Weights of a small transformer language model: a variant of Muon for these matrices.
MLP neurons of a small language model. Each row is named by its layer, matrix (up: input weights; down: output weights) and neuron, and shows model dimensions 176-303. Each number is 128 + 32 x the weight over its row's rms, rounded and kept within 0 to 255.
After each neuron's rows, "fires on" lists the tokens most often at its 100 highest values on Wikipedia text that the model never trained on.

L4.up3186 [ 92  86 142 135 157 151 161 171 136 110 132 116 138 184 124 102  99  77  99 122 116 195 126 141 119 130  89 109 114 138 136 118 165 120 161 100 120 142  87 121 172 180 166 176 132 153  86 152 199 137 152  61 184 165 138  86 158 148 158 105  88 109 126 184 154 116 160 200 134  85 103 104 120  92 176 154 169 130 150 133  97  84 110 116 105  83 139 150 130 157 130 112 149 151 131 108 127 103 129 161  79 158 108 124 108 101 152  88 110 162 144 129 136 176 145 147  96  96 120 116 147  44 139 189 120 163 113 169]
L4.down3186 [122 172  39 144 147 122  96 128 117 119 129  96  85  81 181 157 182 166  94  82 100 122 175 105 154 140 127 126 113 101 119 100  97  97  59 112 138  97 125 117  84 158 115  90 141 164 102  76  96 105  91  56 119 129 134 126 150 108 145 121 114 143 121 139 138 112 108  85 129 142 172 106 179 184  99  49 126 152 123 160 136  81 128 130 130 144 116 138 143  76 127 117 125 145  96  80  95  66 151 164 147  94 147 210 155 117 148  83 161 147  99 103 168 159 118 154  96 198  92 145 156 185 142  78 157 135  97 125]
fires on: "of ", "the ", "and ", "to ", "or ", "s "

L4.up2638 [139 123  83  78 110 175 177 110  83 108  60 142 140  87 123 140 180 150  98  65 113 172 162 189  88 107  96 137 154 110 129 103 194 106  57 108 130 122 144 122 173 152 153 124 154 133 101 152 108 123 126 126 111 152 153 118  83  94 117  57  90 141 154  97 228  89 112 111 111 129 148  91 152 179 139  98 159 118 125 106 179  80  97 109  89 115 120 137 166  99  81 114 165  63  29 125 137  93 179  81  77 124 123 123 137 187 135  87 156  95 153  65 150 154 122  73 134 139 146 135 125 106 131 104 111 191 136 108]
L4.down2638 [142 182 158 144 109 119  82 113 125 175 113 107 179 125 100  85  63  97 144 110  95 167 118 174  76 175  98 201 134  45 125 112 158 109 124 130 134 117 107 144 199  71  79  83 128 143 137 145 130 141 153 100 161 118  79 171 143 120  73 118 110 132 109 142 119  94 108 164 123 174 162 143 129 126 150 119  86 162 100  74 179  99 100 182 113 155 148 147 138 131 139 145 134 131 117 100 123  93 127 126 193 137 134 136 126 156 186  97 123 155 130 118  93 131  83 128 110 133 118 110 106  96 140 166 149  90 133 112]
fires on: ", ", "| ", "or ", "and ", "(", "(−"

L4.up3011 [111 160  86 138 167 122 182 113 119  90 112  79 115  96 151 133 148 125  94 103 120 137 169 112 133 122 133  94 144 173  61  92 138  69 100 128 140 122 168 163  98 173 166 173 132 143 129 177  92 132 162 119 105  88 110 138 128  99 136  87  90 122 139  85 161 142 140 146 152  94  73 119 107 115  96 173 117 164 103 104  43 148 156 117  93 112 122 150 140 176  50 122 115  65  88  96 117  92 110 105 150 160 117 167 100 174 158 187 110  94  84 137 115  81 130 133 161  94 179 145 161  89 171 161 180 176 107 117]
L4.down3011 [168 120 125  82  95 120 119 153 155 103 158 142 165 164  84 154 161 110 144 112 152 117 113 165 100 167 120 179 168  98 166 121 124 177 135 128 119 154 114 110 142  61  96 145 109  73  67  85  97  96  82 139 146 176 132 141 119 132 137 145 152 167 149 183 102 148 159 150 150 137 119 131 128 126 118 116 125 125 172 160 165  98  95 157 170 111 109  63 107 139 175 149 152 168 214 125 148 163 157 129 138 108 166  93 109  80 147 135 174 129 143 153 159 128  65 114  99 114 111 120 112 144  88  88  97 167 155 129]
fires on: "| ", "of ", "7"

L4.up1994 [108 109 169 184 117 123  94 119  79 143 121 117 119 153 130 117  78 119  82 114 126 139 120 144 150 165  84 146  97 149 173 128 126 126 141 108  96 162 101  82 166 148 138 133 135  76 140  97  93 135  69 121 176 121  95 152 142  97  90 121 110 143 172 105 149 174  90 169  84  75  66 139  76 169 160 119 117 145 136 120 146  92 174 118 147 134  95 156  97 136 166 171 114 125 168 117 148 103 119  69 123 139 148 103 156 169 168 124 142  89 144 130 122 150 133  83 125 110 187 169 113  61 132 171 110 121  81 112]
L4.down1994 [106 154 129 125 125 167 150 150 141 115 117  77 155 133 146 146 137 170 112 154  95 123 129 208 121 162 150 131 122 108 112  99 132 135 123 117 128 134  95 142  86 154 107 131 157 153 132 150 164  94 167 167  91 134 155 111 139 114 165 134 146 157 168 117 159 146 131 160 144 129 163 111 157 101  99 147  74 123  72 197 113 107  81  80  92 133 167 145 105 109  63  74 165 107 102 117 110  98 124 138 120 118 115 112  83 142 159 133 110 169 138  83 145 141 141 163 158 108 161 119 115 126 132  86 119 148 233 172]
fires on: "of ", "in ", "and ", "involved ", "from ", "us"

L4.up1746 [132 215 121 167 101 124 198 121 175 145 134 121 101 102 129 132  88 100  85 110 152  83 128  60 139 143 113 142 152 165 143 110 131 105 132 141 119 101 146 116 158 143  73 138 133 148 112 152  45 141 180 143 114 148 100 107 179 151  97 132 136 150 153 102 109 156 103 117 135 128  84 158 184 109  89  98  71 173 114 118 148 191 177 157 124 146 126 102 110 126 142 128 152 105  61  90 155  47 110 142 179 111 192  89  49 142 107 133 121 145 103 178 126  87 155 158 166 100  88 167 149  91 105  80  82 137 115 168]
L4.down1746 [158  97 112 159 168 170 115 173  76  79 143 147 184 111 124  97 140 175 201 118  84 153 163 171  89  77 161 151 109  95 103 147 144 107 165  89 151 120 199 114  96 141 206 156 131  80 109 129 183 159  71 145 120 168 106 164  75 114 151 113 131 136  93 172  49  87 158 158 206  85 123 154 123 158 150 158 147 106 146 180 112  88  90 136 101 136 105 118 158 166 124  99  51 129 157 150 109 107 125 126  75 113 111 111 162 159 132 156 151 115  96 129  94 145 113 151  61 121 133  91 124 204 110 162  94 155 109 117]
fires on: "| "

L4.up913 [118  98 157 188 182 113 143 142 134 141  94 132 157 139 105 145  54  93 111  83 135 138  93  37  93 115  98 164 149 157  87  48  86 144 163 105 111 117 108  89 103 155 137 110 110  75 111 188 139 154 109  75 143 200 119 110 119 180 153 112 189 146 100  76  81 214  83 173 145 131 121  86 141 186 103 103 109 152 176 149 157 100 126 110 140 135 144 134 163 118 124 120 137 163 171 144 136 105 101 151 133 160 115 109 113 173 133  70 154 111 158 127 128 129 177 164 134 115 188 155 151 113 122 154 155  86 195 195]
L4.down913 [146 189  59  51 112 126 105  58 138 133 130  96 140 184 106 129 200 148 109 163  89 103 166 171 174  97 132 113  86 110 184 189 101  92 126 162 127 104 135 187 155 109 111 123 125 152 178 117 125 105 107 183 172  97 177 104 107  67  96 143 103 201 168  87 140  72 169 128 125 188 140  85 160  78 143 153 127 129 129 139 103 157 156 159 160 120 131 119 132 136 118 122 128 123  81 132 128  96 160 130  89 167 128 121 120  80 152 169 124 101  99 122  89 108 157 118 107 100 116  88 138 106 134 116 123 120 148 106]
fires on: "to ", "and ", "-", "from "

L4.up415 [105  94 157 129 102  77  95  79 119 141 139 134  97  90 170 128 121 136 155 118  80 156 225 185  90 146  87 132 130 134 129 103 144 197 106  88 149 131 119 134 125 106 191 140  93 124 120 150 124 160 148 147 191 117 124 172 178 123 166 162  28 143 131 114 129 159 215 186 118 115 124 183 188 122 181 141 153 116 128  95 140 124 115  99 110 112 153 111 139  83  89 118 112  77 104 167 114 117 137 185 112  98 116 108 161 130 130  97 140 140 113 173 141 163 119  87 132 115 116 129 168 152  84 111 148 143 115 104]
L4.down415 [ 83  68 166 155 150 103 120  98 100 149 120 159  97 115 140 150 160 151 136 125 146 122 122 128 133 116  97 205  85 215 112 125  94  72 142  89 154 109 200 117 160 117  46 102  82 113 115 111 128 121 114 116  64  89 158 124  96 135  67 166 111  98 145  84 126 162 119  75 150 166 123  81 104 142 139 116 117  95 112 131 138 132 132 136 155 198 144 136 106 147 157 140 148 163 159 102  74 114 105 107 110 156 158 145 101 128  81 165  87  75 194 137 157 139 178 167 129 115  31 137 104 133 142  90 118 165 124 127]
fires on: "at ", "in ", "(", "to ", "ern", "an"

L4.up1459 [ 73 208  59 142 180 105  80 159 102 107  70  91 127 146 210  63 149  80 107  84 111 165 125 149 126  89 113 108  85  94 165 175 132 119 115  98 111  69 128 130 132 100 115 107 135 174 124 145 151 130 130 127 196  87  86 124 173 117 145  99 118 159 138 174 160 187 118 143 133 146 106 141 121  95 144 174 121 129 122 174 161 129 114 122  84 105 105 120 170 172 121 161 103 179  95 106 114 149 126 129 134 121 175 152 122 169 124 135 100 155 122 115 177 156 120  97 128 111 135 147 103 139  75 152 114 181  91 135]
L4.down1459 [147 123 157 187 129 182 180 120 153  78  83 146 111 139  39 130  88 139  95 172 126  99 176 142 124 151 123 136 139 136 157 118  47  82 171 168 121 138 113 149 156 114 145 140 175 144  89 123  50 123 103 120 121 133 131 130 125 108 186 147 170 188 164 144 115  54 118  89  45 137 124 179 121 137 121 133 127 104 139 145 171 133 141 119 125 151  86 130 100  51 109 133 131  97 206 120 134 119 141 131  96 144  76 122 170  98 117 122 138 107 122  99 121 128 169 155 142 152 126 144 151 115 189 146 121  89 220 201]
fires on: "of ", "p", "″", ", ", "square ", "the "

L4.up3611 [ 63  93 120 143 148 141 137 132 108  53  87 157 128 124 145 148  98 122 167 111 182 145 147  98 120 105 114 130 121 147 120 113 108  66 132 131  70 153 147  91  84 180 124  95 183 103 130 100  95  75 147  99 124 118  96 177 143 132 113 150  71 176 144  78 118 115 125 111 127  96 129 146  49 116 174 133 151 132 103  71  58  94 104 147  85 131  62 197 124 216 102 159 110 120 102 126 127 163 120 147 124 162 169 139 147 201  91 123 112 120 113 192 183 129 106 122 101 124 156 138 163 145 133 107  97 108 142 122]
L4.down3611 [174 129 161 137 131 117 113  63 117 135 192 181 119 148 195  88 157  90 119 178 109 196 171 141 124 134 138 133 101  63 158 141 151 161 107  90 126 132 113 136 158 110 132 140  84 195 138 108 175 122 114 159 126 120 128  97 116 202 125 154 145  47 148 178 146 153 130 127 134 144 187 126 128 182 109 179 127 118 172 165 173 107 141  33 157  97 157 103 102  90 105 112  97 147 170 139 122 165 151 149 157  72 104 175 117 126 150 141  92 128 137  96 112 169 121 105 143  71 140 131  99 121 138 184 154 186 135 117]
fires on: "of ", "the ", "from ", "by ", "at ", "this "

L4.up3474 [152 161 127 157 148 137 121 134  82 144 121 167 172 155 167 123  82 136 188  87 175 164 108  90 151 141 169  87 128 135 182 108 132  95 163 117 156 133 164 115  77 127  99 139 137  91 114 126 101 164 156 121 108  81 145 149  21 101 126 117 102 141  81 162 136 179 125 144 107 179 166 124  71 147 135 141 160 128 138 151 112 164  64 170 139 148 101 139  91 156  63 191 153 119 113 162 114 138 167  97  71  84 128 153  93  88  68 106  91 101 145  96 146 119 103 162 124 138 149 174  79 173 127 132 105 132  98 145]
L4.down3474 [166 205 125  58 163 117 132 138 146  73 177 102  97 140 170 163 126  90 106  73 169 122 143 148  99 114 151 153 155 119 122 121 138 172  32 122 139 179  82 114 130 112 129 132  48  96 141 120 152 116 115 123 132 119 176 108 122 135 115  31 167 137  51 143 137 139 147 135 120 168  92 148 133  95 162 102 116 155 156 115 136 133 149 117 137 138 129 202  80 131 101  93 147 120 133 130 131 119  76 138  94 117 104 164 132 132 197  53 144 129 136 107 155 151 150 123  83 130 129 167 127 151 158 101  90 156 141 118]
fires on: "for ", "to ", "as ", "of ", "named ", "called "

L4.up1637 [100 143 122  58  89  74 154 147  92 120 145 111 153  87 154  36  79  69 193 160 113 168 144 130 119 136 127 152 114  95  89 136 113 131 154  68 143 138 162 143 135 112 113 117 140  81 132 133 144 165 140 108 139 135  73 166 110  98 122 142 101 174 107 100 171 149 144 146 181 173 124 164 154 178 118 106  93 169 139 119 141 109 103 170 143  69 146 129  98 166 102 157  87 110 138 179 168 164 158 111 107  97 141 133 179 148  90 116 124 125 137 127 130 136 158  82 147 135 133 178  92  98 119 163 118 103  94  94]
L4.down1637 [135 128 113 153 125 187 119  71 147  98  76 169 118 118  86 135 125 143 113 121 175 137 103 130 157 120 155 112 122 154 116 122 155 149  97 162 159 137 137 104  96 125 150 181 114 193 114 147 113 145 147 139 133 109 142 189 151 127 135 152 145 107 175 163  76 122 196 128  71  81 154  71  96 112 160 160 148 104 102  88  99 150 112 121 149 130 150 151 183 147  95 103 106  97 126 135  82 138  95 134 160 168 117 123  92 144 110 132 127  81  85 161 109 138 116 138 120 170  95 117 178 135 127 131 135 163 189 152]
fires on: "of ", "to "

L4.up482 [102 122  71 136 186 129 151  96 102 124 146  78 164 169 147 135 105 124 130 127 142 127 131 117 139 198 112 106 120 126 123 150 108  49 125 146 112  86 145 101  88 157 198 138 107 143  79 142 108  84 139 147  93 133 119 134 144 102  93 118 135 109 139 176 144 119  98 146 141 157 113  99  78  89  93 138 165 154 176 104 155 117 111 176  89 137 131 140 156 179 200  89 144 149 140 157  95 151 142  77 126 129 138 162 117 187 153 124  67  72  79  94 153 145 105 143 134 108 125 117 157 152 128 154 121 141 153 172]
L4.down482 [128 125 133  60 121 194 104  97 167  62 137 120 140 117 100 160  93 152 111  58 159 131 130 138 116 103  98 141 138 155  84 155 124 138  77  88 118  96 123 178 146 126 105 122 104 129 117 106 127  95  76  42 153 149 136  78  85 166 176 140  87 112 154 144 120 136 105  84 137 133 172 119  94 119 184 112 147 133 115 172 182 133 134 119 137 113 145 247 149  72  63  77 132 116 129  83 115 151 150 117 165 119 161  62 205 140 173 145 128 145 145 110 128 148 163 132 113 134 140 128 138 125 158 210 126 122  73 147]
fires on: "of ", "\n\n", "on ", "a ", "ates "